{
  "n_layer": 20,
  "n_head": 8,
  "head_dim": 32,
  "activation": "silu",
  "qk_norm": false,
  "init": "trunc",
  "init_std_down": 0.00169,
  "weight_decay": 0.24
}
MLP neurons of a small language model. Each row is named by its layer, matrix (up: input weights) and neuron, and shows model dimensions 160-319. Each number is 500 + 25 x the weight over its row's rms, rounded and kept within 0 to 999. Numbers have three digits each.
A block is one neuron, or neurons of one layer that tend to fire together. After each block is what it responds to, as a language model described it from the Wikipedia text at the highest values.

L5.up139:514487461498521500473489494507464500457490542525503533505462520490545518512481470505493474494493503536559566525494458533490459490488515497511500518474494488479515490474491534465481504547544496530455508502556534494459524488530502526532446487510494515535529465512499492485533471491497457503523529487527550494535502481528509545455484491475486472455491556499483513510508463524526529509508467525485509480536515513495485529538459478523533489502495504511489452497514500511469490499497514
Description: Words opening a relative or content clause, such as that, which, who, what, and the piece after an initial W in Whereas, Where, Würzburg.

L5.up1275:488509519517496464492498488463521502490500544501512446509471524483530473529495512496467488510482483461529513516506485516499495485491505473500495461499475512459512488524499489558523530492520472519502489500530485460465514528482483471471556486489503489493533496448460485442542495510478431517439533466518567468528537546493478489463454469467483493475519508483472476531499499521475494468490487522490523491497534458515520519478479493478477532542513509482490514497481512479518507511537481
Description: Interior syllables split off inside longer words, especially "ri" (favorite, variety, Syria, written, primarily), also "tra" and "fe".

L4.up68:478493539565483533502503533491510536498452466506511518483514511524494476506476477520485510521514502484502517504478523519469519484537516474497503545551500513505476508502547500504514464524536464494491532528461527518508497501540540477519506501480519439512491483539508471447494484496510453480525486502509523477520508460511501516491512450509527495490540500540484491477528534437525536531521513482497508526549514487540461453455484497535541518486472447526500520497506499499527542495525492
L4.up415:496512524523538499511495485480476542538502475503506469494487500511513515476491544510478504495490484516519508462483508506490514552537530473505498534496536513513513506478495528498510507516505498521489518530512468519505491497502472463537511507468498462520512475512492508492468517470512487481508469448514532463482502501479494459560501502486489517468530488544522513489514512464483486492452538481515503531449494490492500493435505495485532510510504505488499521488570519510495547486482469
L4.up507:491501489522485523500501491467515506480504531540515499515549516479524488498556541486492487493504554518469513496521520523503492497489528521505501474494507554503475509476523461516508514501493517490506475484436530501499520475525511563490492480518508476505471494509505513477482476472503497510505504504495492491484427483525496555458525447491496555477500528504524518467519467483447484548505494417464504480509476488496500524469472494488511483495498440506514535482457505503499543530481504
L4.up572:493525474487484550475502512542528473481504547512507486499472533419499545531488473495544502504515497476535473486438504524458517513507543521509498526492452543499489505537493528486503464486527513499520510465490546532526509477509498480458497515476516488489535509492481480478490477487499488501510483523513482501528487489484506511440502499501520473490516507458498503472515481468469508522514484536542521533497529505523499510510523508553443498505488455522518472492495493473498470498503526
L4.up681:511501474468517532465518504513544492499479503475494538490496518476459507497508486488507528479475515541507443486504514522510470475530498487526491472529504558470484481531526454492495493477492488462522482487492510530499531471533469459446475475479467511546512457487500492465508503465506496458506491486544501492464493505481498490468466486515521515540483545535506512460528491495471469499500553540483546483492501504527534528442459494485498453538474473500525536477507512460483512509528501
L4.up1081:513509501492496513495482486498505510479480510517473516492519508487513531512491506487504508503491534546485470495480514502487500536526519478515497483472524565489513473489501505510477507482544516524508506493515502471486481499510470496475503516489532481535477492536493491443476456516483453497499485474503465516469447447488497534545535492472500471440511533515512469503514530514498504494506516464522536487460507488498472500516533518495505492496477497516485524475487511493524485491456499
L4.up1089:527519499539485482531504526470497535488510466517481488528496518519480487504504470514506542475503513498503484516480434479479542501533542467539498529524487512469456508524501473489525511520514509468526492532493505521469461440515481470476514521524501504485488510517467521418500521499479480528486484472533501484461495489491502508495485472528493494512502447501470468509490534490481488513508505512496518493452506503546530469491477503514534518477481463545531460499526490502519492476520504
L4.up1217:458531483534485523570503473473517486509525426523498542511517478470486490492511550500495546514508539477507471493515542516498497499523482457517498527531481486482512471481496457524485497549532510528450503511477527520559482487516531486561513519522491507515512468506533501487515524480501441554542501477462525489466513511512500477485484430504464512500519519524487517497516520527492456542488535483496521459510501491523500500510475486513484528494529447509524474493500502487463487529520505
Description: Short syllable pieces inside words split into several tokens, strongest on "man" in commander or Command, also Par-li-ament, De-tro-it, Mad-ri-d.

L12.up235:503506498489499494526489505489513484503476527530504504484449484491479531454518508488511466490550508481526455504509481504470500501502551487463501502482475533503480457488500523491494486519434460508536523513552500485512460550494498543495477525491466505516514456512517520475491501503506467488527463472530526497492491485528505502517504510491441564552491481507531501506499500500512515518470477512483496460492510456477486512482476469442499510518506515469434490524524506478552503452477487
L12.up238:528496476474501416505522460534500524477465470521513519456471471468522495492493511499472521509496496511486509497499521492499516497478478497521502477503527466429444479472493512506486491484545498491488493511495482532488544481543506507481533486483536561486496496545452500484506457502494462494498458461527548490498498449483514552526455447496485514521463477490479470476501530500469510513485498487476504493502516479507508509503550490458475497455485527480447518529506498471483474497528512
L12.up255:499508497480519488480489460470460488499454492493531494484546507547518504495485485508475515505505493530581473523484511542472503515493480546516485503500483464507489512480497506495489476478449489501498484480504490561491523494521520519477476480469466480485472520468498430509472500548494508508517514489497551487505501510504494493493510534479493456503510504528504499512488482457502498487540508521474502504523546479461464502494488553493499511469440495478480475502508492517532486499542522
L12.up268:514487542505485528525509463501535487526475462509508521531544537550512512515481509505466505508455460483529489473469488518512501487491522537496497502482523542537532539429502502486503521480442507454540488472521553499504530540525568545519501535472479486499505533468535501531472506478518534470475503507482464477490493496509506471553517467506511515510492534475501497509497506488489488495465509536486527472523510486468515454507556480458474518514458543475457479539508490501499511519490483
L12.up358:515464528490504499481481454486484515455478484464510494507523480494502527520498506482465515503505504474508512492523475502502483478473484490508499500547563484489461478462488541477481502500428543470494511534488498562491454433522512522506548523469511466465485493515484491537476491498498500499531515485496485495479499503514499478521490474497508512533489526495490469533482534539479544499491455491518485487458532500499472491541542498508523472489496534506470492535497513476526461501538498
L12.up629:501508559510495447544493482494509500531514490466489484484485488480494444510479521517504478495501515486484536528491506505534506537470494471536498516491471485483512481482470502458488473548484524552525484498458484525476519469519455515507442462454515529481505484513438496470502473499494473498472474465528548476476494493550493528506495510500437497505536496484541499491508527476495513537525558502509456504481498460519532485478471499481519515518518496513462488514469489456475493493515508
L12.up706:521524487520497481536517544504460514460501455463507487502482501480500474497473502515486514491516504487516451476462534500518483498453496509477505492537438539488530493480467539523486492498523510512450511455510475517491480457497478484525506505482476475504504531536477504568516542496521515469486509526500527494489518508519502514484495499532579488523475523495490466473493479515507529498525504494551523478503492522504488466528490471480473456522507547545531513517519497485517552511527508
L12.up1077:498503495472484471509511486504527503518469493476498522470466497510463526481524475509522505500517531482516545507503528494497462531523520507518497527521474496449470530463523486500483531496529475524495478537562522555480483449535477459543459490518543530460495511463485451489506490521502469457455512521509574493487419516499498519494464475487462511502488531543520531494516518429501504525533525487502498490523516493472497509480551503518545494470509483465471519491493496466483509514536465
Description: Pronouns opening relative or content clauses (which after a comma, what, that, whom), plus lone word-initial "s" pieces like s-hares, s-hould.

L12.up98:521524518441492512511497456532518479511502503568498523490511513493468546522475502493489460479489464513503530501500538503527469520533553480505496511472490532540486463519491486469482509469487510518462480541480472497491464527430509470459504535504492459517502494442482528489514480530508454501516504489492484498538506519484495531521526467450506465494555503502513467514520511499475507541468517496510511496454442483532535541412539496445474535493525458510471471515489489468512489518496495
L12.up144:509547497515511485457511518505510494524481481487492477516513498467486486508508516513504481468474452537497479474497520500510503483520478503503488470533482508480509512515485519523473498495496503515504476492513513534533467505466491529466481514536517459530556432490486546427531511537500513508545523467514495500486496530508500514508515454459523500497549462517512484458514533466540505473489550502477486533476505497521508538490480474494498487510528484515507535491490507467541487530533512
L12.up187:522517510503445504517466484531510479500503510452512468551498545482514517472491496488489491497506534486516547489457533517500502538485500517540500512479481472495509474470480471514508472462501469507533482495512546509516466517495524507515526491486477553470505507562510483495491456503495472482500490540469481501480483482517495472492529522515520508536486513507528522526483530470523463539499491499482484477474489519458533501516541492473498512489465444499496501506490487514518567479513482
L12.up231:494491507494535481500485476523522473469517491464508514550474567558496533489487521512490522509540504512495512492459566466527531526554481494512492519484480523473517481499504501481497496503515497514509490531487485490470508505498528466503485456503522517513458516496468514475472468498500533467541514497489462494496525486470502504522496513473481519538459450481483544486521570534515525488508504532457446503481524517498523527501482466469480537513467466464460522496520504495525475526481525
L12.up285:501487510489495471487483495536513516509565494481518455522526502537490530491453511508527516502472467471486524498453509515523503503515491527510497516460489511488529494485517491475490495502530494510495465526514501492498518532449465462478472532531521469490499509511489525529490478475502443491478524473452468481460503477486486514519480510495493528497546511511497462500535507472542449522520523504484482512514475505490531516472522497475473523494563435490492514495532489504489518504503548
L12.up619:466516477439450509440486487504466481499543464440510470480476500466512485519489505512521481481529495549466543497471521516488484480453511520510498483523493481528486486506514517519499488485524550489474491541493488504505484485523458476465481509512478502506503475452466477542490570512502522518508523499483512508496532498497499516469494492529517458514503532479513487554525556460517498515532522485478466531509502527488499518478502562481519470468468488493453488523505501499497477483507541
L12.up734:526521518501480477455503526500485545505537489447489497512505508530506460513485468488524531484513509536532485504489531473526503522499472526536493515544464494480503519490474529517484493507513493488472509502497491501507504494496511462477511506498535492545541454486504477455468521531495528512487497488542489494499552505501495479421507490478498461507527529483492501490517502472578530477501511479513449517496464484466485510490438522501490460509473454500521466470516509491481476484511501
L12.up873:491489491481518475481489529523481487493517490509526490547471548524511460473492501462467509485553508488526551475498520498512475530476519504486491549475469502475443478505478483491506495533493500503490469536503475500518476506485551568470543449505523514540507497495489530472475458529488515540499487478499490504488490509506500478459472483493517448581488539502514447467498497513486506548447480494481459492459486508521505531457529483490509497520497497477457465543458489496513489527502519
Description: Middle syllable pieces of split words after prefixes like de-, se-, en-, such as de-ci-ded, de-gra-de, en-ga-ging; also "and" after names.

L4.up52:487483484471533426495495464493503525509528520505488502469492518506511522478472524503540482522465503502480536537495523500499556515466482476436505538505505475488499518480509494511485513489491500509526523493468494497534488501470496492465463537549464529506514481470514512546492456481520518505537470479528471478532468495545486484548496525528525555513473528569484508480538473505540514531437511493498469502525494485501510516474461530470505504516563507558518532469511517532536513515500516
L4.up173:525496478497498498528499487500475466494507519520508508498510509501480547497503529505505483499504539498454541523487540485507542490512507485505512465488518454490496493535502499507487469473450514491502492477497525488470473499468481523539479499523467548514474539449487469517526478482497507480525496515489476519494461472499493470485484495497515517478495498516496523500503477471546503508482494466509527465494502466505530559511514515452556516509512502492509529514515509515493487496483515
L4.up195:507517503481491495493503464519492546516481497552494511489505466535496492549526474499519499503478515505519531473528489533491476510482492491524505506535476503474486477519493452503476508526461478483515488492497528501475482539500477506480526502539535510470483515562454504518548454507509476545514497499478508489529519491506502562507518536484489527493507483509525531478487533496500498496525499528520494477532520498496566514516503514496508499526524530515459484480506504518518456487544571
L4.up222:540492538506485478500509507500519482455516516484511507501499518525562486476509518504496530501492486469432562523529517516516493480451468529470501489504485516500494468523506557496507493468527500535501486522531529461474525527483529511491499507496501502437481491493520517533535491448482520502491513484494492489462494506520494516523542497526524510463503490496481481517480521498558508490523506442488482507495529503471498488515490502479500504518510520528508525506472494486497537504487470
L4.up532:536467497506506490483490481498500449485526469488528518497461505459455516499436504502495524484470541540501544551485486464480498499477469472505501543527500480459482496497531487492493491535559474472519507478495478523489450500470491478482472533519493454473464488528496457489502501518488511542504495497466491521520487446454496475462503508532468501500486500473484559546494516470503508497499497558522523505515512468497502445508528509492530546483496499492493502497511519527507476480467456
L4.up638:495485505496498502512493480478511519532523487458496434472490515523536506484505486511473477517517519531521542489517495435500541527492518493511498505503522510534501484470489478452488476507524491499517482470486499552509430461459526474516494518485498517506504521482584481524519548451499505467511518446521455505529486547538503492449511515500493506490479508474484474476465505495530463477513516469532493520529503481488458506488477469515490474490497548474541501510539503485458524510498555
L4.up830:481509467504509509466498462492515495527534454520495487520513540519543484512543526511488503515474572522486518543439502521513548501454485499491510482498530542501474515526493495484487531472474480487465474469547504526520495500456544508480515484538488505498502483486477440558500474467494492541564497512550476481476491482482491542462509476499514514502504479538483548465494517479491481519538509538479481480508512492489517534492469550476486466506540479514535486508498509532484517483512532
L4.up1233:530508465476499493519493501538494506501503520516503484469489519514518510479546437501478480514487484521501543498472514444553483522481509484449494488495540539455483537488502537521506498447473512486466485448495535522500527525507529473451472521515465516496504504441472496538486501477499544499505489514501454520502489504539501494476501510501497483486489543524479502468513470500517480480523504496476512496483475507462555538485494512482537504519521498511518565516504505499518499495473519
Description: Relative pronouns who, which, that right after a noun phrase, opening a relative clause, such as "footballer who plays", "a protein that"; weaker on table numbers and "=".